Weights of a small transformer language model.
Size: 16 layers, MLP 768 ReLU, vocabulary 8052.
Architecture: learned positions, tied embeddings.
Training: a variant of Muon for these matrices, 192M tokens, 11725 steps.
MLP neurons of a small language model. Each row is named by its layer, matrix (down: output weights) and neuron, and shows model dimensions 0-191. Each number is 500 + 25 x the weight over its row's rms, rounded and kept within 0 to 999. Numbers have three digits each.
A block is one neuron, or neurons of one layer that tend to fire together. After each block is what it responds to, as a language model described it from the Wikipedia text at the highest values.

L11.down187:498501555503499549479480494500488516514482503512496509473503497530563464503547525457512552519473469535520491498483506508540515484471522489474508484484497501446473502519466521497498478510496489476471534493468507537480511491492496510492496540508449547510459538460511503512517500498510520518502520483459490504530522483512485494498454509478512484492550516499475473522505508470471534492488508486483551510466465490516461540489457491496504482563487481559512544502513510468443482476493469482544484528497504541511509482491530465472483536461550527491509467490463475499506490535521521490
L11.down260:539480508499516509472488496499480488527479508488501532470493502496482545529546494460469475500504511501463508505501521507502467469510527523462502480507463483504514498547490493465527473487504453519510510487495526508528482493523496472500520525480543472513515477477518529520510490487491474495469495505523540487421498508502514491448508467434480447495529494517538476461509448531456519486498496550543497527522535466517475525542527505487524476557496496492492538475507530476543525524514511537443481520502487472550535527480539526472510511480502495491510481525525484507475513483487523481
L11.down296:512515528522494546498475516474480484515508502448530535438494459487564493500541512533470483507542486504464565519507518512506519519481527505508486485475514527472517489502483510495495464483486502531507482492482497523490482487512465464491473545471513511541420533467483498499503492519491503517480525510488469550477481523515521502452548476485491524473515476504510532455496454500508517465528509439486500485467505524540505505487492508512495495502506464506521520572516485533474466491549493494491513479493485526512505496486460518475487491454520510531524509490483534494530485495553483492
L11.down342:526470507532506513525469498520534488525508492469505522487509494505480529499499533545457522472522500512551518509526491496475498564468508485527514501507481509480491512475515438443471450510474506479490479463513431532512522487514511500497508471474509527523510513515466489522540455533507468529520502519459478490520501509504463506542459506530538544489505503488485525531509475513471469474457477513519479477513472490511513516523495540491525476516515523551519522444517517518493476514484499497448480524505484518477503457462493499498522496455538478464530505509538482530504449521510518521
L11.down391:524493559471487522480537490520508529456481534492512464552529472515576475478505494487509535502495485468523483475515495521492492490459466501580514511507499510479482499517484511474553515511509494502488506509468500517510491536489481495535489496494511515525492482521510485496509503459496492509448517551519470481505544482507484492488508502444452504529491515520524527509457475505498545485464508478511471502532530512489526486470486523509469500528466469484511471541496544474462453478540483504559495512511501505470498517491469513447500551463507479505467502468498515495454503479480524511
L11.down417:525464499485487490527487529487512457516484497515518492506482477504506464534535497544496432527471504480537514473452459496537491486460484497527484491464497505524532458549491528476532477494489540532505462495469533503483517499519472517481523527483503501495486466512508443524492450504501505532504495457522443525493520472458518507474513512456545480469491495481465475508492530474477522481509486488492471497480546518449532491502506533480539522520526482506522541522525457504481512483527519536520519503575443514526470523517489498505515507496480530524492496514515497513470510516498512486
L11.down442:500496523548512490530470509500492476482487537531450516489463489484508489507506499475506485490485473464477506485519481524563463473481507485461509463532528548535531496508492495467460473468518530485523511549507525542511516518517533481470546474504492469517509501492506500492486519507491546482484513510491490476499495463469534465436457467495500499517492492507514474504491486498535509507493496495503520466478527464472509543476492505476493502509511522538511535530421475504529562515537495521523518543488515489521489472466488530522502484533477489463540528494468528532467541524490482470
L11.down475:508513499487531510531490501438495489528487526497467496486486486475514539454462500486476494467521536466522511542500518473525505520476542499516522470526484487536443493510470506507497539479498481450531498480470501520528486558523455510535492503472557526466486477513492461510497460515521530475456510524500523508534533515506530516488483495482518523484511500506479477519478532485515522491500484477509495513507455503515498512477526509523485485525472467530509517500448556543511474552458533500488458523445459483513495474539514526520509467528498520464526521478456508499488488511526496481
L11.down478:412481523527504486512507499532514484476493517492549509500516495534471439520507522491477453497520501518479478511448508508462531564447522502470526495434511500485455513481466519467516499445495486468472540507502499513513516485509496513489485494526487493493476503503478518519482486529476500471495509505510493509507484509513523492535506508517535506497471542511475476471497474478462532483501450519471508505527519558502478492532477494496525501519478521506515465544473470533519534467493550508488544526540454522480490480511502523551492530533527461499542508515496534488497488513498501496
L11.down513:526509491522530501501455457500464493417473496462489515539496465496513496497472484508517522554533519492504486498486514555487535550498466512486517523469509496485465499472507483466531494479509523505485521487536491479505488518538501479558509545496491524499466461531528496504490504506512533512482477492464515540514469461465481493479502518487494506475485491471533561480472563455507510461499462530505523489489513497495497510475493522490483498514475487484504504480482514519517477454502461535534502507510506493492464514500515502476505470547460525543502479470527545523487524537531447478
L11.down544:489473511511517509486472517459499487460507504521504522488469497520571510504543475523492512519519490479470503511457520548470516519494511458536516531520496511531501500493495451472498440485508542512454498552537451538506467517503502502503495529521513476491469512484439494522509482542501508486496515487480482521521505541530452472457539508501514518494524485489509537524552501509541461472493496492532491518490498507483497474522479491524505498528488460482517502492497472514481476492508496440531462437481502531485503495488513487551476479517487454487505528477509517534463460544516508509
L11.down573:529486468547490532488555490476508487514510531519471465540488455490511453531493494475512494474497516482507502508496424482491536450475501505481456473478495493483515533484496511525498537501503492487525531516533491504521482498466539508485465495484462524569519475464499492478495542499498511488488495497534466490501515517487506442487512498532504514480507493532492497522519499484509507488509516546487532504526504501524569529529521528498437505535445480476471497481516554497487498450530482517489451498507482473525519493519483504474508511458514508463508490553465496510465510486508539493
L11.down630:517468461502461513433483453497503520461483487470518489502498511513543459496480504509522506498477520469461503467515511532489531519521496516488472526533466482449462513522557531475537503500477487482484497522529481511533478504541517538500520523502532509507503456526497462507482530511539460499504500498477535491527565540522476486489556493457515486517486488477511515536462538521521498524503523526512459524492498499499503441497481488475497498503490529496515551485500513494527477504461518501497488492522503491518449503528523506483492488467483503538472503466513545495514436461478502531
L11.down633:476541467486489502526490486521490532527435522489527492545515509494551479478512500511492526510492510494479508487480513465522460498550489530500480506450447513466478450497510507502514495432497481485519528479526496455481489488508510497491568526519500477513553480496544453481522467550479551482511486558502499483498513440481496513526479448496515511520523518504483503518464486491483499492498476535525499439475517500480503526495506478498501538499523507499491481516481493483554539500496498473518487531485500456477530535527506536495530491504484486483543517520485480492484539490517484517
L11.down637:492506489481473518520535514524529533497482500473487505517472514498483505493462510479511506536474467548515485538515486505495480466496478482560491459481486511501501503513522516497474493513504509478493551484509547439448497504479475511508488473481482501521509534472496476517496522527539517500550523545506489522505458505461459557526514461516525463505474543504541498537488517477511516497510529510446499508489523456487553508522498489523470479475530442488466498521467513461503502464479460519493521532508509509523490466488479470520525491495450461460510495481519484505520535518507455542
L11.down748:529545476537466490521505498489505482528523526474526494549485458498497532504511486482510433491482495494532550524513500459527506509488491486504472475537513501466542469510530462524486525519545504487472501492497535451449487492493535514485492543469479526537531487462477483511545465500486527497489483511510509525466493472471464462493498488472464468481520499505539552490495466504507487489506476530475495493519499483495504473497534554476500511506532530517444473533530511523518510441495488488475531529505485511522512479545504497530472489528481485465498457506509485548471492524511504469
Surname initial letters

L7.down26:532459525522503486466499491486490501506471551468520513509503487479568534497476509508500531502509514514511542500481497460491480467493507513491474539474472486460537504504521483531502506509470472487485539553500462466468438493490468461544531520500491516505527487546497507489551477511494445513467503522533466500493507467492546502524519472491554509506478514505531467507501532465471499491486478515504543503532490505511492483504520526547510508521503489503494520455476509513542483528514481476524543476435484510510521534490477548453468475521488492486467505481510478534482515462507505521
Word-initial capital S

L11.down22:454536491534528460515450519469458484523508487506517528523500501499476512472509510472494492482524505508482530513520505496484511462530516520559508517479522508495517476507496521459524495470510539497503495466537474455493468518511529489462490523528509502498471516493496489498508509475531517490495508520525460526479516520469502511456481526428554511578526538480471487491478492508472505517490471481509485480485497518478514535548494501449550492456476459481486521452491509507511500539489505473483513542512496465483492464492487530475524507460533508484551460534532502501524530516515506466
L11.down137:525477492496486487465536505493503527511526481481498482538508551483459499505473515514488516492504507475472503467475517516455473539472495495459475532497501505571519452491484531555527489503530469528490486512508520509519487520484501517508468511514502463492474471489478525465513506516491505545466469490473516475482498539507476484473495483460464517510491521529458537506457500493512482513489472534495518482462514527543483497486518467527473513536526510494493467511478545536481512526492538509497454518471451484519493528520521511526488457439515500532461470517491541519528534465537518544
L11.down184:526439499513529488528478536485484520510474494490529536494519529529484508475497516494498526512497488519530488501477486532503429519525448524512479491478512487526524491507580520525482474496523445486489498439506479516549468528498461440515540498492508513491500517507509480506494484528499472492491493489465525509546488520491471514511528480511539480483493528500503547504521520507464505500506477497463477562520491460463477514476551501483484483536486491479480519484520509484551526479450476521530477500492463502496522486476525500521489468508515483516503462508479527474511542480487550464
L11.down230:469521471513529507523458518476511521535483472497462515489489520484483531558527460473500536491497472502484496479494543558487493491494497527566528473488453478495493505518486511476490527521518506493478506491541479495494487550541498497487534504500506485481493448493491554489508525492529476521465502548500479476487519510494491479500477476439531512516490528481436477487516463508507475559471489481471532489471505516517487466455495522525471543524504508501505520472514490476515483515465475463531534532488505484476516490551481511537533513484509485461513512477515531529534473470489533500
L11.down250:498482502525474514506486502523492503510494488478505540468508487494456485549489480524502525501492509540478505509503471502487465517489521475525456490477479545483506475527506513544516488507550501557484501517604476448476511499531530507487484503509531493487470457517516478500504492521508530486448474500495529461459517491515540521492503472462449493527459486477467519501518520459473511534474494531498534473513493524499498515502522495507435462520478495486514506468521500537555496508501517526539484491477459531460443500505503496496531508495499482496466498499476502511519523509497496562
L11.down269:503458472506493526516445501502493499458513503510506525514538501489546520515527494525505485561475505530482508508516508499484464476478526506501459488514558501514500499505469532544492498497501461479502469454487441438544488496551442514496503476495512543503514529503536498473489511539464568521491450519534465527496500509513510481480471476513475521492510525553526491474477504508503510544502490511537503475499476516490463471483526510503485487487505498490480526512509487472519486528543532547498468521492517474509485470493467492493556486510494493469498473493498509450465500487460509541
L11.down382:497470525477482490537504512489489489471460528475533498514488520482530496468515543490501507542486457471496474477525489509452518453496527502543517532537474489531480441492545527474520482459467513474462522538515448525513481507551505486550513513521496488524498474526494470484503524563525506490512504513493526491510468504508448521520512536532524471477489512514573507488536518479496497496506526489513515478473463500462520484531483464504491489570486511471489508493501500467479501515463477482509491529463485484492489505469523489523513508506511483531484495524527498473500485544468527445
L11.down408:520511496506492488513525433518529487496525481528504510482522460506484518523541571504504520479505481474512546454500502510525494514539511493499504528582507501490489485473496546512538474519512489494524492493507509502458526539455464521461523472533510503427529492515449522492475479511502480504504524508465476487495456523472530517480489501496461466472546501548462509521547519518469497491476461469502522493543481476480471524475441472486496515508507464496499480522495474478500504493475488525518481496481485473511484499509497503483493484494518479523509519541473465542550510510492529504
L11.down484:504489508527522507471508504503476497515512515543516530530524513535541495514496474500537512491549455511531516492488482518516513506483524476489505472509471481502495504485471513474469480477471540451516478501506490481495536498484495497472497486531472568559522506463484492532502524544479496521539502456516546538505523506511518438486494543514491491470483459490520490468517502471527465482464541531481477552488579510524505515539562505503476478510510501520447502497474510495492524471508510479466497474474477542505488480478506463481504513484471492539455506513474495479468491502460492503
L11.down505:491452534491517540490501485485463498525471492511525515484506477487484469486525496505465529474510441504512500510514487531502469496501499499492495508497469478527536497510528500486460491537521559464470437470470480511489509470498521477506484477536460518521499534484503444487504488524489508517472518527513516515543523502447461480513513514536495514515481523499504513464480444526505458482481488462513559526459510485526484536536513445533460514513498506534461525515502447495532520493533558516501511545472511533493513507500511488511489466477522480514501478536496521536465489506498542496
L11.down561:477459518521470532527510527453501507479540478522556493464504515503475465500531522518499515478455518491494507476494520505538498508518533484459504539492504494520498457474481497492498489445513517514459496471501544488544500534470465515500491481516513507476521497496446531485521514490489458506519492509500515497483491529508548506476496519463510508475530459508518475524535550507499492488498472499539463484510489494532454538441481492535508451513494513501501498470529519512547522519499455476477500494492522473475456534516535498491458557478508501513524527515511495528481481573482503469
L11.down578:474489485512478521469472563501469504486510488501522434501482470511508487491475474519493517527496482509548484509487512506506516520504494477519485479467517465499483505519477517499538500466522509496462518511501519537501581527515461504486478497507482505486501490497485499491511536506456474452471472498500523512511462500521501420547545538479526481510491541474534450514482486516513478512484488485505498507535505527491538514492514534552521520555449453484490536495477482555480495518477488502479497511447499494529474520488537494551512517521494512532519503529509487514523537488479464473
L11.down596:484544504502498481482453468509499525533554512477492519555486507471500514496489532540475474510502467510507483493509542447458501441492515487492492479498496486487545439549544528539470482497497527510486492489532523490534475486509508523516512534532503516482486493501485499500489474504481549531483501511454489467513513513507499509525508510498500484471486474485499457549546538498529497519490564495485551482472482534549491500523516485532490527464534512493498493508490503488499491458536508451473496521463479505538478501470464506500494530482469514505478460551489506449499480518490533514
L11.down614:528515531526484528493493516490457515513449525538463494504482509478485549452484499495477529446511468518495555512505485494490483543483569471467484511537497473470530470493477507495498451497440535462507523500508491461507475504526469476501468481489486487452506523508491511555523483508471486462483500520545518467526499499495469489524514485507557529493501484493539526566471486514480484546534507534509506505511500477526495500495447518485515551492514479523492476479552521496480505505501520553486497498488478495505518491495496517502499487479496506545465502502502514489493507533485450470
L11.down702:516493492538473495505511575493460498444450478541473520489462429528476491510490519499568498481468510527509454501467530540537489480515483518494516524513476510529519478513479493511483490496507465516528441496497510505478496510526488481473485502503499532477505539499544571524499495533477534481512467479518502493537500462495514486493491512474471529519497501493459496462473507462521527527496520531447472465520477506523518471482504517470531497502521547494467501539499536502503481494533542506491528491467493500482501475496496466537505524493526502495486508514488531496479537524465476516
L11.down759:522485515508525495477497478493502511543514522493549480463483545503525535500445521467512458486520489488504528528520494482482491525479481489497514479526510507481508463510478491514472504488502471522499498562485512487502525509476503519501458454490496495493498480542544485528508483524525506506529484482516554475511509469502523511508480474479495520535545444463499505507481522504528478511512447505543507476505490512512511523519490465499530503519488515484503479510516489471550525533468500484472508476532493542440446481467533520510436471446538504486533502554512502465464532514451483468
Article "an", infinitival "to"

L7.down390:479484488487522497517492500532525522541509490536488485521507504458519521503470504482493505515511506480505467494469482483501483459509507470528513491527526499508457524522494480488500471510519511559531501556517505460496513490499487514498507495530475505481441455563508486481521539440540479519500456514508453530512471497490470502494496552481490543530479497533455495500507527482514535464518498494498453481513520506485520508547487496500497522516518496469522498501525497490464491467506443497554530538489514471513456566480446481483500524550477464514520501526477523468474499501472517471
Role titles preceding names

L7.down54:461510483515506551517464494465476508488478502545548546543481500531543521484516498482505516455492489521463527529482500541486508499493493479517475512502467488513445515485470479504505465465484514480464497539507476496484494502492544508498504496531524507515566482545510490534542546535456507526489489485552512535486490531522482491496469469537521512494524542509524506506498500478518517462528489489494524480485500530531497459549459518475453501537514457506483470491518457458460520491508480452475500503504496504478497509504472507502488480499539459489496456526519519501496502482510506448
Article "an" after prepositions

L8.down59:531521512512475504459506486491507471483512491528504550538517553469478506519509528505505498516492522482476485512466548480522494496506526511482501460517526493443486508486516509477527502497537510502517498474540522525550528509462494522523470497519524470479444476519479530531536476500557483531486506502505435483544526509463477497482505503466502470478536494505501480527476488519482494503424478492485471538498530483501509450501473465517502495497486502548485522514531491513499469515478506496500527515484516516501469494450529491490505446527498504535487464469434514518541473526515539505
L8.down109:528471499451521496488548523511506495526490456496567469501493473468451480512502535467500488534500492511508500482494486452538496508508497439520496476481478476481523489500501508500553476508540537517529502507516457500449547490477467486480567475526467467517481503494444566504513504530537473528475518499506517526518505513486468483473493506442485489498501500532482507511514524482534487489478505495499524468517522522485468517498491438518516477493510515565519517465509505500518500457513456494505524481546482500514491499507536501455512504489501506496517509502514487489558497513524534504
L8.down220:524492494528526530506518459524492462498497500499492491539488519455476556482469444458489510506529515495500480485486500547504481510524463480501462512510478523466502505476511509530588505528541492484504531512514504496528484516493482491509528509481528504448549508498456483489578493499499477469523491486507508445508512505482479523508522496550457467507513502454486477459483537517477471510492501479477479488508519514513484473503491473488492507485499517476520529508508518474463493467484526565521520477524465558486506476499536517519527507454543535481489502499498530478465480511507480522
L8.down225:474465502514509510488529482514538496516503519486501521442467467532500518520515539487509525523476512482495528467494487489492487499569491508515530480485529518503518511511503510502543502503539521478533499485464454524477516484489540531492473472536470515464491506547517499519478469528504504538526495491507483457504490473473504493483504469549496466502509529513470508538521477459515515458478513470498477488473526498503485530501488445451505483545468503500494512507537472548548475521498494483469500510540493489476517445488508479483450419513479553510542500505506468500464503526520512482
Surname start after first name

L8.down53:504504473534479462482534516453498473480513530486508500507493503517492503503454501514524494465507475533505488493518522528508514472524480510547521494450496438521509510520528464445522504501486515507541464484495491561492499573504498520516514518516484479497501496472460528479509487479563455541486516530521516498507519513500520518510489474515544502524534544517462493528489508476512471471503451486474474527495461479550494515510532484471509482493499479505519451506502479503488447514523485464474532491474517488570491486518498523473469519491512501511511503496473470481518493572477474488
L8.down485:475468478490565516521516514519538487542544452566487479515512523524492476498493513497471489531520456427502467506496482488474510468492532508527537468511524505500490505477510506468518493502478498473508450517513513546485550474451518539476533483466528477552545535513461525477477509495469488510475553480494556510471462520453472505495500483509513492532479508499494494510484498503473516509518531503515487524494477491502483485506479475497523525495486490529508447491513497488492507533496508463452491495474524499521487481499491492522464483513533467533490491544460538501509532511459489504
L8.down619:481528536480484510486496542524513502486485567492493522524513524505477563496487485536481523506518471504470503467468518471503561436516487433472524496515472518500519475486482506543536511510536494546476501520460532486513510530476487484489504490507467531488503561461537491471536483511520519513520472491456478507509516507518440504473522484499465513446486482478507453519475501460475471477524471506487510525550496481522490501540504470500500472532518518473520511495505513470496514498505485517538491446508494487534519507518484528506524472491534459515520466518478508512535491487484515491
L8.down705:509461504526481465502483530504575549470522558504511481476525473523451502486499506476498511525474472498442509500522523476478534486525503507493535536496483541494473504494502463491534514491528577489457471539472467523508515517478505500507510455474504488467520534501510518509493497525497481473537525551517468502488506520530443511497518499509507510505510488513503452501508483499458515530552484503460492506518475488509480520520484492477453519505472504476486470485488491469501523520535464500475495443483510518532482506507498523494480482475488510469501463500541502541529459556479505512
Predicate role articles

L11.down7:540504457536483478470519465541496504533504536482493522484491476474483486456483482494443511518522494540502468520496523493501539506482531492508530544550480492499513489480432471530545494493517484512509486512455549512487517530517493516498458479536521525452495486511489548502489479488508543470546500491480484494504508488522497472492509514516515505504546492484500485493478460518520468472506463489534514549465483526509469513571507457498488497480520482522450492504508487543511491466491496529430507528565468497461495478489507499504500497506505512532489476545501496517483508497511476489
L11.down28:474458513520509529511484510517514554544526528498469498463514537446473533467464515483528524492525485547515525532441492531476537549514516490520481506506457503501547463526467476464481530505478530481509525483472475478518518557491507509526491516487515457489518510513530536467490487482513529473509489532469464441457506519502499515479479475531487480489505500481504518471486519478477508526516529512503501509479514481522532489543479520480496503504516495474495485499525473471521504503527490464504510482539500456483492510501520514485535497453500468519469466452520521469536481469502560519
L11.down63:488487513513509531550461515540518528541552498467509483510509491477468494480489520484493520495527505472504454487462503489496453491525482483493506510497473508517516524512496534537524550538510488529504488516454521504483498508477498485525535517472484491508511495486504496459477479476494469547531440471539470470523510571488437482502490522451483438523488491459527507495523504494487474533523473462492498508503492494461519472483531539481470519516488482478516550463518511516486470504484527503524511486487498483510491507499512533473486545466548486518468518510493543556486485535494505471
L11.down72:544485496502459449472535523481436474506446510485513466500499524473504482479493496547519487483544476458499483496491509524487508510514504530462499488521497525457488492496458471516454510511520488481461535493498495471515496527510535451504545525477514468515488505506509465495475504479522470503508489481527488516489505473472506543542544483527516455515489510500536547485545504533461493544546510493528490484468464475496493494520463460511509551530493538500515504469482470561480511504510516487461533475524494526499542522513478473506498508503514499461512504511529495480522529530519463475
L11.down87:480499529478468493535527559479485491470526478444486486478447490489501515524504508482495518570505475485478511521462485487497515514482518495544492490505473480501518500518487530513510496527481502497551482502512508486483519493526461493459506518522520520517522489481503523486507512545507559505479423505480493558491516498476535519540521504532482456511526502520529450510489504525498523489459508498534490475465495481485485457519499487531564516515487482496520470438477489483495488518477476510498481481452495520468531562474485482480491508528479491480521470532511487560488511514537499493
L11.down147:497463502456539503515489511468498541507491555441539464483500517502470513485508511477506513497516476506516483498465492539520504485506508431485458506544563497517506510526513465522514520484505527483508542520516480522524526443487502548477529504502482512469515511548481449485482520492533515531499486529510447488472502516494480491499502481541475493449488467474485486532536477481478512496508493528481538523500506536517473539498473448540494504496483542503494507502447511508472507451496502488483523532484466466481512482507543469461482509522524515474522490514503495470521523476526474527
L11.down157:470497495526463520522500479486492515514505525501526508547505483520448495506534442485499513494499453506467544481506463515492482518552479493497455487511470498475496500522501444502486528595515519481466477489522504466509548505511534444462516530516503479504489444491447490500481491540498482459501492526502508516464503498502565520489497468473477486482466508534540505521503523519481465513492495522524499483537464518481499449516508510489488475533563494535538495499499511468494490482475489507524515514495482526501489490487522509528515457498502497506478525522532528523479497517468529536
L11.down197:515482533504488480465461486507496504511509525480466495480517478516507519492483496483486523473533470511495475521520534550482548478504491496505562552452515510519529497517524501480500529493537514522502486515513518488471538507469487495518445463505512474530487551491531520512501487465480474490480521528456482498499538512545480468499507510510527492547525465517511489419480465530494493494526473505494490526467482580535486507493477518494460491501458543438469517523502523496507530473490513510492511482495482506512492466539480492514499512464522471463503454544468491510492486536515512505
L11.down215:503502511464527484502495538496551472501502474522498523542518491501497477519523480514490493504509469504535516513511507434506534486454498514506484484541497498490491499457504518543537511504482498487522481515467501525465495492479522496505479512468532502495495459541440502485523515466517520459491493502527485448490507525463547522524465529479456485494491514502522492506514440455474512486561492502495459462549484493481456534534581510510490523531490476522493527496517499513478495508478502492502524526501499467519483547495520545477468522533516520506507511435475540479467515511511488513
L11.down222:561490537508485549485485514499493508530513463493507479531519470523487521439491482527519545493535462509538476512483457491499489521490482490509506512502494487523482535515539475479514509464459479495526510505507432482463547470551501509551511474526492514507525520430505515480490489522511509538487464492493518496493505535519524460493486457475527521494508491505509484480484507520518502530506503506485501487442499440519491511534491541523525470517474513489524471504490518474489517532509476512454456502521495464484499482522497468478496528490531520501534494547462528457545493465518473494
L11.down239:489519498483518420496474509476544469474502534567468487487548528576469501486522526529492510470530482477516481515518512517464526452513478514543519521475532493546526496507526493455523495498512544532543476473488477530486486505460487484481559529505461501488507551484512518535513506467494477505509476516519489494438504532518492481508529498512524520517532482505500477467450514492481515484540502489540513509511517505503499482500501482502518460481525486498496465504502486497502518476510485438541482470483487478526480505533507518468489517495523513487456498476517479474494528484512505470
L11.down318:509491556520521501500488483498487520485486492495530552476504521482543513484492498477535474512485459569486537469532522518503495507503492482507543472482524484509468483498479503535506505473525490496496519499502480511488448467457514504506541508524506506486450502500504523466479527534493501495498550501519480429483509507481533486529474526506475470528500443519490512462478544451499563527538504494495498488486516505494446496483505511503513504483515467499516519484505482454470463499505483509489491530485524525456533480522527481496511484544558535498530526515489490499471485433464542518
L11.down608:486507514506489451528485490522505534454505500503492539491488511515481519472481525547475502479477500491493548511473502482482481485481504510518482513499508503498546466502487511502499518493517534545479487517518480497528465540541437437504472504537491514479468488518508518482524474491447525492472508536490489485485477497505525472510530508472481517586450495514512535519474472502519510522530462522467470495478515494474516491525513497498527530502435501488518491482497465518532431492488509500544451485478460496507519533469476511560458510481531480503526506520502496541496505545494514497
L11.down612:477504494486473481477467448507493519457482464462468535488472502532542489505502493494520485510516503515461488519503490456485494516466504489479497499477536505531462512510522494463516504544497460509508478501513516507515465477578481499515539423520523515505494509482475546517510466510505530486465494490503513498543493424506493527542499491469552481500497468503550546515495510526483514494493542487497506508514514510493546538523501465536464500458520517493505503531539542445527487533480492522510490486509557498510483493511513478485507487463491476490504524488523533507480456505525492535
L11.down621:485501482540510471515508507505517529507542516516495466512520515475478498514458504479517506512517506513451503473519488471548521481510524520535490548467520476499513472535533447498492487509544523513493501522517511492503519490533524479497476528502502513495515507525476485501464499482478504493540513511525502553480452469509505526496538517496524525481521528524452471455460461502494526492497476481502520544471451541513521519503464514482506483464450470485463472466546480489486487495496466511487550493475580510476538522497507522544485549469472491478466487484477469525474465488514481491
L11.down722:497486508521458477505518511473467479534500501505515509548487534442504484508493490496493505475473481534524511479508500488478532528498501472530471514474499482520467562493521484521464498469479486529549502504528498494484482495537501544498499489537461470506506488459432539511541517509461512516521498512505490464505472492509520524502476475503530441501517493492491475508512457544441486551477509512503453456508482541489511490518509525526456485535484499501494527493536499466548500491479538531524460486544479510514513506490505526472538493524505478470475519455523456509493527515504484550
Role and occupation nouns

L8.down385:459497500542466483499511461530518538474513450495488477475445494476511489521501515507525517512516512552510500541488494550508462517501521507491523485446493513491521499517508465518515544499500524517483499517512437475462452553504478496527466501473498472494507485489534516481524521500513504549472496488490495488476484519480589497520520489472469468516449467484484498460488464475476508510522475502525494524521487486465540493534530530482481544524488488553529511525562522490499524489528498490488508506496515537463497469466476505498518497495486486485496518502472531482529455504533497511
L8.down506:501504507515480530484501491482459513472523473472563530492487529495465500524466503492513459490495536537528494487499514511517496520522521502446498531484535463521520472482470501511494499460492505502521501552464473500514528549472501475526499505496497522518484491503542473454477468471487474506463521489487555496498462493498546527549523470516450519498513472498460516460522502488509515514532496482476485529513509500548492510494527527537499500506513487481478485510522472469509569515514471503528476450521465515483452548479491468499513509476545500497525480458451489475493538514536481520
L8.down613:508499526548473511508507503480497547471467476495477509524518464517532558507475523482477490488491478462471536474477494497523475492530519521484534486503496500535466526509516507559525490503492523494535514473422476464471559513494482516484502490497435510495498499515521463466468464489519526488462538497516537491494488523522498520451510509514524487439477494476517529497520489488535486497490480546525548496517486487508506493516493525488503492521528505479532524509470504448515524516517534460519465491544469483450486505512506516508490476482512517546531507494464510469494495499441469482
L8.down728:510479492570494487530489486476487521463555528524500476499537500498464552467499511536465502512497512479491518480506507512527461468504490480532478509542503515515475478506481489533537496477510516499528490487521515476488469514442531517460503433524469560513502515506486486466474484488476531489453529544492550463513499520483492549521459498512500428492532502528484511525501465476496445503517532501486507481474490510557520523481469493531516471474518502473488490525513508488556504485483511463498544489531505477469504502525483513538498503479489497495510499471484489489493477523502542498
Pre-verb slot predictor